config = dict(
    num_attention_heads=8,
    head_dim=64,
    vocab_size=32768,
    norm_eps=1e-05,
    attn_scale=0.125,
    init_std_o=0.00392,
    init_std_down=0.00392,
    optimizer='adam_variant',
    warmup_steps=221,
    decay_fraction=0.813,
    decay_shape='linear',
    max_seq_len=1024,
    doc_mask=True,
)
MLP neurons of a small language model. Each row is named by its layer, matrix (up: input weights; down: output weights) and neuron, and shows model dimensions 368-495. Each number is 128 + 24 x the weight over its row's rms, rounded and kept within 0 to 255. Numbers have three digits each.
After each neuron's rows, "fires before" lists the tokens most often just after its 100 highest values on Wikipedia text that the model never trained on.

L3.up446:165105131122150144078164134152134095122144128121117139141161142148118135155152111126145117100153115145121115140131104115067115117102149106135174141137114127102086156150112101141137108100123140078143092118134122120153143105118181156096105091134107116147148140082126120085146117162136145102141120139109137166167151081154135129114144158141137137108117131125154159096138100144105101106150
L3.down446:119130158120115168090094121118148164112157115176127121135170109133112142140134107129173091135114118133106126118175099113103139147136111142084108166121103143145110147090091108151104093122130131154123137149131156116187144107118129109132138141110142154096131100108120123178092153151125155172119112165154147125095134084111095122080160150089131129102141128128168124139121120134143136124154
fires before: " |", "\n", " "

L3.up1763:141118163108115092149092104151122133141094119143127124149081130122126110150129121110151083150110127115158133140115142125115146102142117160133135159121132091126101125118133187098155093124152131094130144102137175133145166122125138165107129164099127161099111141162098123189119151155121098094111130152143147108128133162128140093129110143112100135129160108129133091123087162142112111142129
L3.down1763:140199113093135126131130131149135131105143149107156144099140107175152143162155100145142139150113123111096170128107089060140096140166120142127134194159134100145144165116150116123109123139170156185148170146114126123163131133116150151162148091173166134140102099119140123172119140121162152152122167062135126123109113105089073164144154101122149093092139169137137110122148092122152165095125
fires before: " |", " December"

L2.up562:103150133120145144094075110171131141125091103094133067097151157105093145119101136141140112080121159157126171126099160141130113095132113114076111141125102141099150131152124126124118151106139124087167106137119098165158162152142167104128126107107121142118146123118136120127130141127142086078151146093151149144168124161111144114096137152140149112164142120192177110136118151156125100122160
L2.down562:105116120174105137095135099157123137111188110143166151116096116127120159141142111122118153110146113105123117125109126108117130141103130170105107133135131149139130137111093137123126141105148136178112139129137129121099141187151112132168119160145111138128130135160123112111134119131130151156117138144134153118125108101105115107153162136086141166100111129104105116118166121101129150106110
fires before: " |", " (", ",", ".", " of", ";"

L2.up1156:100126113100126136127118167144151116075146160112089161150146127129126160108159144144133122135126140117104179149137140110129113127115136113140127150124133135111165153085102150133142134126146098116113086121121103140147117120117162130121119154131084113144143109110155155128163139122114170116159152140130129182130127101097133088124110133122130145094134164152139178090120128132168102128169
L2.down1156:122099124152116177141126133132114154098158125106136127095164128104153109130078146112112157117147123107128165154182107125130148094134131121131124181108064152103113157140138130112125132123157146127169110138156138122175155091143097137112145142072160121138087124117116176137156135134118108111122114130124122164130142119105124107146133108134157075112149118077178146103112107134139095131135
fires before: "\n", " The", "|"

L2.up239:151079099070105172097134104119108114124142132143078112149107144119137146140171155146146128117151143182124153145118139112099127136135133119160148149152164105149119152157144098113137149115097135085152121096096126166145146093095144141120115159125091099129147118105119171127133114131141137103166148134152121147155171137117151089161142140116147112143155117143130131118107104170124091099127
L2.down239:162154114155128118153099130119138076148157127069134136146116133139122099124153106133094113123098135156109156123127142126145129153138147132133112128110186077127111103151154170153198173137126101136148128100126152134110122149156117144137122138151103157151134067119154184084162137127152121147129150165108122140107104113111128153136171128127090103149145127147082130137185089122157085096136
fires before: " |", "\n", " –"

L3.up73:165112109100128161117146092132124150096145143113128125114139130111125139168144177133165106098161127119099147186119158142123182113137140118149151127125172156102113126129144116134123145122161137095138110105136123132117139094124139192082131187104121097144145113097149141099119105128154160159091125134130114117153133088133141096149131131131138117100130112126101150123135081123161081137170
L3.down73:110140088081158128145120107146136145103122149106113155080141130104149122131129115098131137114141148141103109141151080123092143094122110187121125128137166133157114168112079128146141128149135140167143134133125113120131121092136167129105128171126088096117104115148129115139172126108107158178073130077136083072154128108168175137150122106151118113137141144116114173104089165159147119124094
fires before: " |", "|", "–", "\n", ".", ";"

L3.up702:153122140118119162127154143135121091097123102072165140101172140122119152167088121121142120084127155094129134144127098132121179094142145130117110131125069159094118195113128120123133127099138170133138107126127120136146150084143116167144131140102114123152146087120121133125132101138107129096151125139149140139151132112124167123110110125094155143100122172140144165134089119122135126120185
L3.down702:109151149096140133153168118138116149099144154142147185131163087126155137137198064116121094148156100124105148154122080105132135078130110137132128174139131146084154168109112129125125112146120111167120156160148108094149128086143122134151107150132107084122156114108128141190134127119151142151150130118130134104135150094128110132135118124121198114104128143145096117133082122126158163130157
fires before: "|", "\n", "-", "|---|---|---|---|---|", "|---|---|---|---|"

L3.up1061:110147114169124054154160093119104149127096102111080118108110123136085128103141126104148101121132108154143157151112130152080125135168141101151147127120104114122117139138108104152149161133173126135167114144117119131156132121114144148131128155149162119132122159163132126175140125118100101110110145147172169118099073126114160056157166156153054117136156111113110088126158199159125128095145
L3.down1061:117189128106114118111132138150082108129120151136164131148123150118138160116175097154107126162109129173129134144161110094150090105096125077112107158120121137133094168115142161101109167088109123132114161153168139118151110117158176147134145125136117150148136133152131137128125163137120118126119099138080137135103129112137171158106138119138188108085114156117139150116140106089117129140160
fires before: " |", " metres", ".", "/"

L2.up152:120106097110052132125088134115087155130137114077121136116141135104156143157130125110163191091089153131112153121126127095121130131137137144092132129140147134129156123114141098112102147101128102143117118125133098209136114151139157130112103082124155142137081094122138113114159143115111152105137118075156144138171150148106121124115123146114125123156130132116169123142083105125109106150113
L2.down152:099130110148140141130098166127165125096089147152124117111092133133087151145129147117115151075136125152126119113151119149058157150147152179133124132139128090115111103137115109115122122121127128137133133173159120144097098114126104093145148133145137108145120117134096122089125109171160137147083099150092111141144115116120108093126151168101112159091137092120083125126130119096127200129155
fires before: ".", ",", " and", " of", " to"

L2.up1327:115158129123138138132117156116101124151104090104121090133070148115070172124148135080136126128114096139141160126123113181130155121153112122076156164112093078116136129129141115145128119125145125144165155154119076125143129147158136152109095103116119122114145168133112121125126118118156066110156119129147153141084126104156149101166123151144132099107156173132140101107093180166133141120107
L2.down1327:134105141125091131134115063155062078108134138115173155170118122139129142123144148149102126125137117130128122146127150104142128141119138113177125125089106046125128175142141117158078120140118125095124131142088140111123108093120144137126137121118117151126123153171139087141158118125150119093190126140113148147122140131055194086115120106135121139117124131151185116109134117149163143117148
fires before: " |", ":", ")", " (", "\n"

L3.up1423:094149136123135164087126117114137113096134132194139146100158086117163156158149160075156089101164169145125106176143123127113099110108127140165125110168170148158136152143143122105120148130104134113148108138146135180142104125139135136104142136114067166131156088079130113105082137109100173140160140150140104153154168115100134125175094154107161131159113106096136114137082081115084122135156
L3.down1423:133124121168105130176119141125100120118165141104130179112154125143136125106105129145101111169170140090094162130116094112112104154132147098124092171155139130121123128109159150128119141101140089080152130133144111149102151130112141132134119156122125090162111093139140147112144134118138137193100124118087114084108110112182135143144108104121120132130155145109142130116112129149168144099135
fires before: " |", "\n", " –", "–", "."

L2.up1483:101083143098097162155165156119114124098127118106150162128156110140100160150113133133126112114097115097119166166131150120140158119116166108149123124087085123122123149072105144141119126139115133119127071097103134153156135077108113165157125120113087106156130171126165149133163143123119143103161132140123136156129129133099155136147138144125144150124085148133136129112052127106129120084158
L2.down1483:126106169065134146189132135134141092093118117159148137105137121123123094128158101160132121117133121160162140152165070079119149117129151153143076177121123141121167145132128126103142151095157158144140095105129128107153122163146100144125138143158144126119129148144125161110140140142093123057116146125141125147100104120154112082158128110153145087128083099114130127124124122098146135125144
fires before: "\n", " The"

L3.up741:118129123154114131105105138103110108116140137111156129128133138100086124155117132138099150147106111124134082110106168120134154107178158112123127171110067120082130109151142124122163136118131106135157115115129103101102106149150150123136123137116104132141185130144133148122120117161137128099104118122147141135138126129184089123121117154130108076106138157096168148112138149174120145132131
L3.down741:110135129169110141126143108135118136131155134123148134160099115148137099117092154138133135131128140116119102130086174120140129115158157143161158142181112124128134122148120122120129104119150102111129123122137140140142113114132089119117139127134117136129137126111126202153102141102120146106134109132152122123140112131146123109110144117143113110121159187115132154110134101126103150126146
fires before: "\n", "==", " ==", "==="

L2.up1962:157117137102140139077164141108117150110137126134096143162103166127136132143125159157140100113140135167094163147124130084098121117105128148108142163142152086118138176116113135139171113112137111127154129116131116104148105116130138167132106187118110106121131112117111140125155115134155148136128142151140148107171155069145144119145117150126166078148149103158100155098034108168146105119165
L2.down1962:142151116148111145105148137121169079119125134093154129127081131087162145145170099125081128087131107140109123117085097101118141169111142132140159156147179084124147122116128150121201152119113118134125139127135140154153108094111141122079137157111144123146125094133149128127121146126160111100154188114075109109143106129144117137127179123102098107136159118109099138150180119135143122092175
fires before: "%", ".", ")", " |", " (", "\n"

L3.up1626:125165139120116129142084148090089111107120139113125101168082124119126106132147134149162138145142127125161146080098150149105137119137153137105141128080117106085159091129154144087157136120147108127140097121116084102126145142097109162121096134073124153112141115160127125131136139156072138133104126151157131143160146149155135092141126161147130104149166147153148124123080092167123108138112
L3.down1626:176156159117082151106163134139139081127134135116161142146105124147164098105125120102159127159153106074103153125113169117110137169155117095199148107157183094133115143123145136125145126118088157107151112101166144154111121129167116170183167130136135117140153152124131110137127124132132123126139170110123118120191143137131110080179164156144131108112130119101141131090122131121171150113170
fires before: " |", " of", ":", " Party", "."

L3.up768:126144133105131157101146124110112096125141107142164091071207130115121142133102148138148143099143141153111143144141144145117113109076126135149151140119180161133098153136089117130127144116121142100130056104136140146152141145152158135142112124133099145148131124110140156095149109146059133124158169156121115180177161127111143117109095128107139150160112138127165128074108115131109096122142
L3.down768:135140126141106127164110131146092095149140175096113176156160129108120137160161113151123098163132116120095172134134112128136091146133131086132109148143168106141138127129159131111139146145109101121109098165155111120108116123163102131111106140147070080129136081150149144090127122159159143172124132122114130130089143153156083150169092128119130106121165149114119162138189099091162135130127
fires before: "\n", " |"

L2.up290:147096131081120167103132117113154107116177117132096155094146148107167129144137150135147096135128111108128122148115157106151115101129109132127162167157140121134179157115115111113166126102098146070108102126152163131153102111123172148132100127115123089147155109109137133099090104127090139147157145140163122133177143115149154067181113128099130092150111105148165131122086150100124099102111
L2.down290:131100108129120109117139151148131111136092147110135106138141098098093126097146089121087143056158088073100168123139117124130149112121182133160102142156106106110108103151161110161164155192137131127125140106144147136134125113145134165171136134174140147115113123125133067125092145129120121103138151145112167126120141135074131057131164104124118121148138091120106139160140096122166127130162
fires before: " |", " –", "\n", "0"

L3.up812:115103122134126181103161110097126130137173139086102140148123163165121151136169116157143100102185156147091152133133111103124183123150140079162122178145123131123115182146123111161141135114127101103178126144128121116141130106151118096110115157152113102147154165063143134107099099145140138094114135110178120155146166081148151095157134137112128128088126156145135139116149138125140095138121
L3.down812:106117110144121132126091154165140140099194133126128130120151126144139095130128101125132116162148151108087151134114151105152114119118106119110138135132141145113112135122120106148102147145119198071143126129151105148177145108095131107175193117079141119128132080113117061145165128093113113159149143134115171127168108134099092149120126111127124103136151137148142149137104159104115152143136
fires before: " |", "\n", " "

L2.up544:149134124164176144108164140054112164114161139145110111117132163115123137120102152168160125149160106141142113097141161122152170092138151119137130099094142099115111153116099138155147105142122133167133136147135102130109092145119112148115084134127139131149155138103174107140126121138153096145069120144152121126150172143143157136120107120154156107163147119134139124117121130091092111108138
L2.down544:167134159166109137125078093120117104145117140183165111115149114063111118129137177144133130121155124055135099118092111135113133118130133134133139156121116113107095152118128116137105082119139139127098073175138124149127135121138147114135127162138102116148117066152111097118136122120129149193141161147076165134176124140119138148136124156106132153114146127113129112157136122164155088144126
fires before: " |", ")", " m"

L2.up1487:140089123117131152123112122117172120119146149122164165159153154146144147146131153106153138134133154136105111133098130091091115103101146105130156164136159125129103150125119138131111153099155138096135079106111150129158135137110126182075101118119094152157150108096151132103150134108130108113133120145118096156154143080149158135100108154133095123126156145154145144088122122172163064148139
L2.down1487:116111128131150133170081104128152173116132158093161150116122134160145170117121106151115101153142146107114160145137135111147142129130101139100131099151127108124111117104122149162110139156112171147115142125124113127143098123160145102155122135099169144111118141149127122117135121138144110144114108082109106151117096132140136132138145177163169107097124154134126135132097120139155156149082
fires before: " |", ".", "\n", " ", " 0"

L3.up2004:163141137117131122125095093154110124107129083147117109135062132140142139139150103156126118128135133114086160129115140168102167119124146149135121172144093103108162109126133149081138163123136114138108140087083112106066164136082121154119121155104133126091127126140170123142130109149093093105107112150175126146113159130112117141139124150111132130118125146143117120139099180176139102121169
L3.down2004:106165137118155114140147109128152110159137128131155155158168091113130176119126129184135134116089125127133107096154095114154139105165087104123142157142103182166179142110186102113128107163133147120124134143119168130126163122156136174157154153151134095124158115124141113094124131113098161157131075133127127124125087151109108151127144103145123124144145187122123145127145105134190106152135
fires before: " |", "/", "|"

L3.up993:151115096124073091132124095134122127134082156112112100125089144140089124133145119111155104133111082129119180138109118146115112077146131111124138129144122079149128128096114107124142161126169139127138138094128105114114113149153110164093113122137125122102110153138147134119121153169084056088102127146113146113131125130128127097178122128118122126138172091128149107109112176162134128168094
L3.down993:112151133094141162112138131171104127123125120101139160126125109121128124117161103104122089139100129157077095160104088096127117105121085136159094162128123107138139179145133157111119106138106143137147120162144120133172141185130112104115124157117123150117153091107132100080111152124132163149143102141119099145103149121111149137147106106114151112103134148148107119149158121081130156139149
fires before: " |", "–", "/", " metres"

L2.up721:143079111093121159090139124125148122116150126147102110103143099128152123144128135143163087099158110129119128183122141121118151114092141080162171192135175127113158175127133115137122139116143130109183103126139140147138079117132159143119096123122114153141127097095128145100086089159101109106170124141136137188180155108127146110189078161139138129161149100153175122140081077130168102105130
L2.down721:161155135094122129173096110127125115152099128107150120126142142109097129147150114111099122129147056112113118115110139125129096122106162107185145123093179115122111145117153129135152129124119111168080065138131124122139097119133125153115113152139130116123133122126181117062127132124093152115126164161130103144162116110097101127143154094101135141154102109155139148145141121117182163143136
fires before: " |", "\n", " –"

L3.up1844:146124154082143183126136111131130117092145114140125136092128095088111156155133126120177098114164126161112121160120170126091130129104104151162154147136187140124107150141138131122142102128099140118137101115130150160133116154152142140134138138130127142146135142116146119100130133133090177126133101155159146160172155122135132088161100145060120136138152078120138121142120124112120123098129
L3.down1844:117148104128153143163102148139093090131150150107132200127177112109149119102125084097074075150110131093128165131186121146140114123148146122172093151118178161093143147150129130115132130149118114093118161138152132144152109097158129127128124154111086078136160066137165120087081154127100165157138133141116092104115124138136104121163145094085118154153108131098109114138133122135185112110151
fires before: " |", "\n", " –"

L2.up1987:142110101092158171082147117118145072144159148138136148097110088101171137132134133108163095142124137114168111136110125134118142104119148135167161132130145183149147136136137129124137101124074136099147109117131122173135133144133150118116150146113114164125132112115146129077091116129101149111148119167170147137151149133124111109155148122102151122108137132124131157160139078136113103110115
L2.down1987:122121128145112143137135094131108107189135173133143155129111148090117153099140169134125134132116092103108139145086118100142136153104169100145109116112159072083120107137162137141160139152068139167138135155130141093116125141119137125128133114161114123156105105107134150081181126097133144135164198133155104141142145137162148129157138084120146123139104143133146145138121102087146110121111
fires before: " |", " –", " ", "\n"

L2.up89:118106130123098104114167131181101117123129131088135156106141136134122162115141116110116115095097140124113173116120148103082135116134143116149109123130095126107134154107121138101113146106119137128149105114122129148143162085161180141137115149147096094136178143138115165123126119120099134096138148113135107142147128122119147129128124139122156154089108136150129185123079128117167120101175
L2.down89:123128169127108160150159132120105136104100132150122164100136103119142090135131102142101140139119115086138185113145073126107147100131128128182124147137106122119126147095130137142115155114137152155149095131138135097179158123141129123088137146129113107140129118123131172135133145144101099078118155102148144136090134116163069101129110117133165111083112082112113139101096133156155129119184
fires before: "\n", "|", "-", " -"

L3.up1654:107092128133137134163134137124108124145144144112068134154161109140079184133167142173100114127148130107081167155107153136102124106118168089106126101118142108092125120091106134165144109141109081081124093144115127127148115121145179128140109142126098136127128134125136153144178165130109153083156126144141131119125122097170148100139121170117108174092110121079126120114108132127120141114139
L3.down1654:173101140142134180124132138089135094144147150127154117105129135129130183118125099127070094115129109176131115121169124105177106150131125156158140125160101119117135149123129152115147115175110142145110149136148140131167158115139144129139138105108136108079093114161109242144110131126054121175098123131152116139129113103131160115088133129148160106118075165124139142105145167131144106166125
fires before: "\n", " He", " She", " They", " The"

L2.up100:148082120113129130076155145089114120121130108110125142127162132108160147135118136151128147138162110177147107130125138115102123152099111101145143192136123121113159166127102153140185127100111102151145120113139132150149132145135169154115135171160144136172109054142119102107110144127174155150124170186153151125140186132155128121117110132118155146143143132155112105119084078116161113122152
L2.down100:153151120133139118085128123148104096164109162118180123140099126087104155092127129172124144110151072154106145133067101090096152122125141110129114115144152095095089132097171133141161185112089149079121117156162185125100117128134122119092141139188135119173144118137146114101152147106160106093112185106066122099145089131106112131126170144102133130143142117118139103129120095118166127119148
fires before: " |", "%", ".", ")", "1", "\n"

L3.up1894:165151155115132143132119129128125092129133128094102128148083126162097148142156143125123116107112147119116148135123160177105133122159108117168138132139130083130148163155132147109131118115133120158131118133114114144114125141137089170113125162100120174099133121118151121133108090143150108109120153148158112134125160102158138104176105133132104111126159138133128145131119115158159110153146
L3.down1894:116095146110118131116118137149117123174100139138153134172142139107108207118135171117127149107128149126099155125160130168108123110139149130160154096118127077126108120132148114143133108158123099107141108085114114111129109117146141132142157180129093137107137136133147102123150143107119116127157167143107136150141167045147121104161150122104087134145145153068137132114140123152153122105129
fires before: " |", "–", " (", "|", "==="

L3.up1926:138092107095129189115129135116138142118157103126116123112173123086116139167119112137188106137174140147125176151120159125153109112127153124103157164148154134107097129090114147085142121119080161102153083127123145178130101140104167133093102126133110141149112103087131119076136135122110140123147143117163124166153145095131149094142121140093152090145130103127135121120101133099124077135122
L3.down1926:115131120130144105174140160138103135137153156079131167134152097115119130131180117118096114105161132098124162133177119110157122140130158129138129168127143134084145156129164128134099138149139121170097143145159089117154134082142121159152133147140119072088133079124141109116107113120152161173110137155111147113105156069159076086150164113106137099124131111131110146139094136132193123126152
fires before: " |", "\n", " –"

L3.up1176:085145118104125168138144151119132124094146103108133122107136118121101139169130128123205105120130104134072150167115142156091142096139148116167157147131189155146139110132097093136154125104124154117131126144121119145098084123104126164113087184124088133138115125108137130096146109151119147104175110173176134191152140111103150098140102097123123109114116127152117153101145084142150112159127
L3.down1176:123147127124132141165115139162123127099126155077098136128156110137112149135173120130125091166149144153088140140141105159116170097090139123121094101131152161154093135119075140160143134137111150107126140152169121090131108120114126146167152148144119106131121136071130135132162113131129128167116113104094097181110124085125138179123168125083171098085152143143132173130186153140188144187113
fires before: " |", "\n", ".", " (", " 0", " (+"

L2.up1626:107110128122149124107088134077131154125171144123101145139115133123160129136110137153112107165100100140107127165124173079147105143120111117154130182134153140099162151148123146112153099092130084155121146147127119139157111075124139155118100078166149158145134139118142126095116143160127158142198141154154147112096108101142149097144153128143151088123174146106163154132099116119115100130127
L2.down1626:129148132121116092162128157098121133110161152144125121112117144103064157138142130120107120096118100127068134144057104107135119143099117097163129095145142125145151118134164170142153157090114180149091176141146132160124128114136098107066138142190148103157139162086158103093074153147123146154168142130113190117142141100138124125126178122118126103128138135153162150116146116116120138107133
fires before: " |", " –", "\n"

L3.up1866:115116141115129125129155124116116109125108130116094138127147106104100178127112121135130116125124121123115155157111181129110098131148166093099149144106151098115146145118091105144169130137129112135133081119121125140177154126152143121119130119150133113121138115103159130138154178141096122103117132135161092175124162113158178119190118149108096182076129102092124127111115130146140121115115
L3.down1866:137104130138115150136096105107132107134144174097136120123112131089129167111110096086083091081101126114106139144156123119149096158156141160146131142174098113118152149130168164152144121165129130129110106142134122141155160116151138097152155077131123090085090122119107179110154126131094146134128123138114143138131094102149131099143132116137165086119074135137151128109150141105158106137159
fires before: "\n", " He", " The", " It", " She", " In"

L3.up462:131118124140105155108142162132125098114128128089145167098218100134096140132123116143140107108112155101110187135129168126086112089128129089140109141109106134134150193107107124158150130103154142117131081108128104129155156132143136159151131125132097120124160105118115141113157108133116170110118125159122120130097123111150165102151116148158113172112117149115126129120135121131184136098155
L3.down462:088131143101134168146149141132134124104122147152129154134122101092157105141142077092094103106156127121097122118163107119163120078143137164132123170144115115107172125116214133090123137173129123154147084117146120112159138046128144110122145138113120115116084125138125216131123124137130124096157124135131170126129136099129120090154108112140156078111110121132153120122128120133149121165134
fires before: "\n", "|"

L3.up517:116102140068113191121086113155136071134098106101137102114114099086094119132106144123137135091118137148156101153108171148123112084166163110125149150135130122086119131102130111119128125109147108140115112159135114165135122171114122119129100095091107159167133162128159121133136110140144150114120110142151124155172186114125169144135090145123138121178192170119209113107147080131113124152133
L3.down517:095149149114090179164094132148160098113133124108152149133123097118166169103129147150151118109131145135160144125160101145120095121123113162108133108132136121130127135123118143118118128121123108122147130126133150145108153134161112118121138147122100135129139112148188112128097120143106144159155142138133123158132135078144177107171085135086123126103154128148122124119149126138165125139117
fires before: " of", ",", " in", "\n", " for", " Certificate"

L3.up1178:149112146099120188110131111129134126146151091131092118111131089073071184147133128143135088123171131138134141174120158127105114107100143108144180188137125123107103157135121135128134150093126142089147086143139127144136126107109116112104146149157108145151133130069140151073129108137099149112169137144153141151140131112105179137147090169097138103146153097123165169113117148132145113118169
L3.down1178:120139124098175150138129139137133120117129127124153171141144093083136163159174078121101086147115128082125155121166097112165129120101150149151138145099149147110111160134091146143112106143118103146096121175124099141172120089139138136144132147117094057096162085102149102147132127143139151147140106138142138116153119077132110092150169135118170133143127129113134137128112110135160146155142
fires before: " |", "\n", " –"

L2.up1202:119134126112139132132105093098113113109132141113113132086109130162106167126121135139139113093130134159125150137113114151106170138106132132123126118137120133127150166142169129128158105162147120103129096134135113155153130075141118150097127177106106129132131137104083166126137117127101125106152139117164113129152123102128158095147109145122121140145163122099200124097124123138111106137104
L2.down1202:135141117141102142104116135151124139118160152112110118146118146150116126121176125154110081154122128132128125090124146154152131132143122136158132124097169127155148076144126132130154122139135105128153109126106119147141138098134122125084127146099108198175122112182125137118136137092179120120125106121146158146137106125111119087180125081132061149115097157138129138111130054123162110089096
fires before: " |", "\n"

L3.up1232:164116155098094140133110119112129116094158092144125150101165147107112141125114128159155081126140137136140120140097148118115117114117126136146147154148150129128157126151123129127132141129091140075161080125141163123129157128124143135128107139148104119144137095095121129087114114134090172138198127144166161157195172132110151098124089156128165114153145096145156127137138126106112102088161
L3.down1232:116150126124094117191147122153121092129128142093144195149142092118126093134170098104089112136112114099129138113157094103136120118129131112162123136117168140123108141116109105129124108132143096139115155172143116120133131107150107141170117140148156124154159128162176094134117120116131157166071104140096150102147120114138115118161173144129157133137151132123146117145146117089162185110130
fires before: " |", "\n", " –"

L2.up1534:135131121102111146132068142093113107134115109129097085176137111146085172140160132151156164106193173139125201102116120147117144074189141103118156148131081124119111124145130119137113145109144077124142103138123096143147111142126107107135112136118096119147127144118123114119129120117139102103125129104157136113148134116156073104128099139143125086126132181155150071100139173146142125124103
L2.down1534:154103121152085135137153123158139149112180138120128131177109130118113131115176147063096165121178145177147155117142143151117101126136109146142097116141131150137137118127156152149161161123137094149156139096131103147122107141100128145115153098149095096095120118136164103138130160123165156134137125099110187136125187107108131113105111130100137115138127110147126135103147090132121128147162
fires before: " |", " (", "==", "\n", ")", "==="

L2.up729:134090118139169148143102111150114089139126130113114106108144111118093170136130108094105117139123101093127191116111134132120128121138151115160126149114083126118082190158150148172086100116123087120136080173139139141171123129134159133103121114128093089139152116121112158135157107122103131092139161118133132179143139127130161119123120134108105154109122137131175155126127125136133135130108
L2.down729:129155132156148155100141085131130099107121142115121119145124140107157104184105082088113111089140129127089150133153138102164106157125150146132095177170150093135124139135116115136133166132117074157132102075068125117150131129158172136113130144120137156151124149113135099155121110135133107128150159148109134151155140118135169121147098125110137148147126115159103178150120128132082103131188
fires before: "\n", " He", " In", " The"

L2.up571:117150129128158097138163128077137143099120150150115144132157117137107157119114139166114133101175126137113124117112130134083141160121145103162126155104137063156143170091109126124150096154154136126117146140123088139101137143141132113139143141134101128127121169121146152101117148133167095143110096120156112132089114132152162126105098101112139124129107131133124121120134143168108156146137
L2.down571:120126131155171119168085132108136135150174150162106130114125125108142127130091125145127097128126138076124118147140125102089130130147140117151107088130137108115108148117100159168148099133115110079143140156133144099149158149093111159125116131133141095175147060103090108129169133141114133142131171153159123150133147115145121142112146134082177114124152119093107125136149128162135103146145
fires before: " |", ")", ".", " (", "\n", " m"

L3.up36:134139148108121106155141148166109129102109140105155104114083108142123113138152134121161148117140119150126116098120132123128112113154097127142124138137147090111141102120132137079160126143116152123117142120099126092094107129098133154134128148100130150101106134133095134166170098169098087117120108167132113119079162128140128107134122156103103104106095152105136096111124164166155156122131
L3.down36:097185125099111154142136142112141140127161119174156136130138080092158148096161128121104114118140155139170170171180118093151108133116110124110110155139150119091151121120088112139106116111099148136099141148154106108131111093132108113166121124157084168153137117088140139124146133111118153155116127109129129167155121122107092133182128152136112140129112143157105157140134144129164148114105
fires before: " |", "–", ","

L2.up63:144136142106135149125105153147120099133096093098142115155093144112105153111107167116152130151128122110103167171117145178107160097133118143082143123119116121098144142129115129077180122127165192147136141114122100147133178117130128154120129128106115135135145105138153129122131124106163099122114124122175098117135145092139117137198181130141110118109181161145126090133098148144138119092127
L2.down63:160098118151130127133064140144148092147124082121165094155157100107112117130113167174115113132148111085113134126115156126147146135123158104137121126145133107155142176136113139138091123139136180110135116093123145145124145146124119152151136135160116103140146161126111126123136125154139102083181154110118095103108163144137114118110128116138106134131122143151181159124068078129118141111167
fires before: " |", " votes", " number", " (", " name"

L3.up434:145104137120111192067132154104120124123147113091132136110189130126130145158142104125132115131133135134106136149125124102117124078117121127133147158120159155122123130151122156092159129096105139086143090121148147084128177140131140152105108101129079147152143094071125115052111121130108182136185130168130137152171147116114139109156143159120169096135125146128126140118142094119144107102155
L3.down434:124157123138087109190129185149119112136134169079151164176126117174129119135146104122107134110123101108118186148108117071117117138136131116148145146143136116145119142111150099156128146163132125118119140141152139125160145088126110116166156133169163100145125128133127050147145121121139128170118097148111169079106132072143120112117134128177140089095119114140129123148150133113174186127131
fires before: " |", " –", "\n"

L3.up802:123123123116102125126147123089111111084148129105091130137133128138118160145141131140181130095128169177126139164120150122122147129125138130156137135116130107163081140128101141119178100101128107153155074134121095134113137088122135124105132203117099127164126172137127130166150118137098147129116144151136109166133154045128184120153137152113075136149193097142127156099162133172123094128106
L3.down802:107108095144140119113108118103134154112149166186082131148130151127125148123151154063116141127145114135141119165194158162129129128116135145104136133137165115132120100096120127142145103181115085123125128080166107130069169136112117112104118143157111117126125124093136154167130133118098096107187109125104120135134143120148122109120135111113128129137142087161141152132153165184132125123131
fires before: " |", " —;", "%", "The"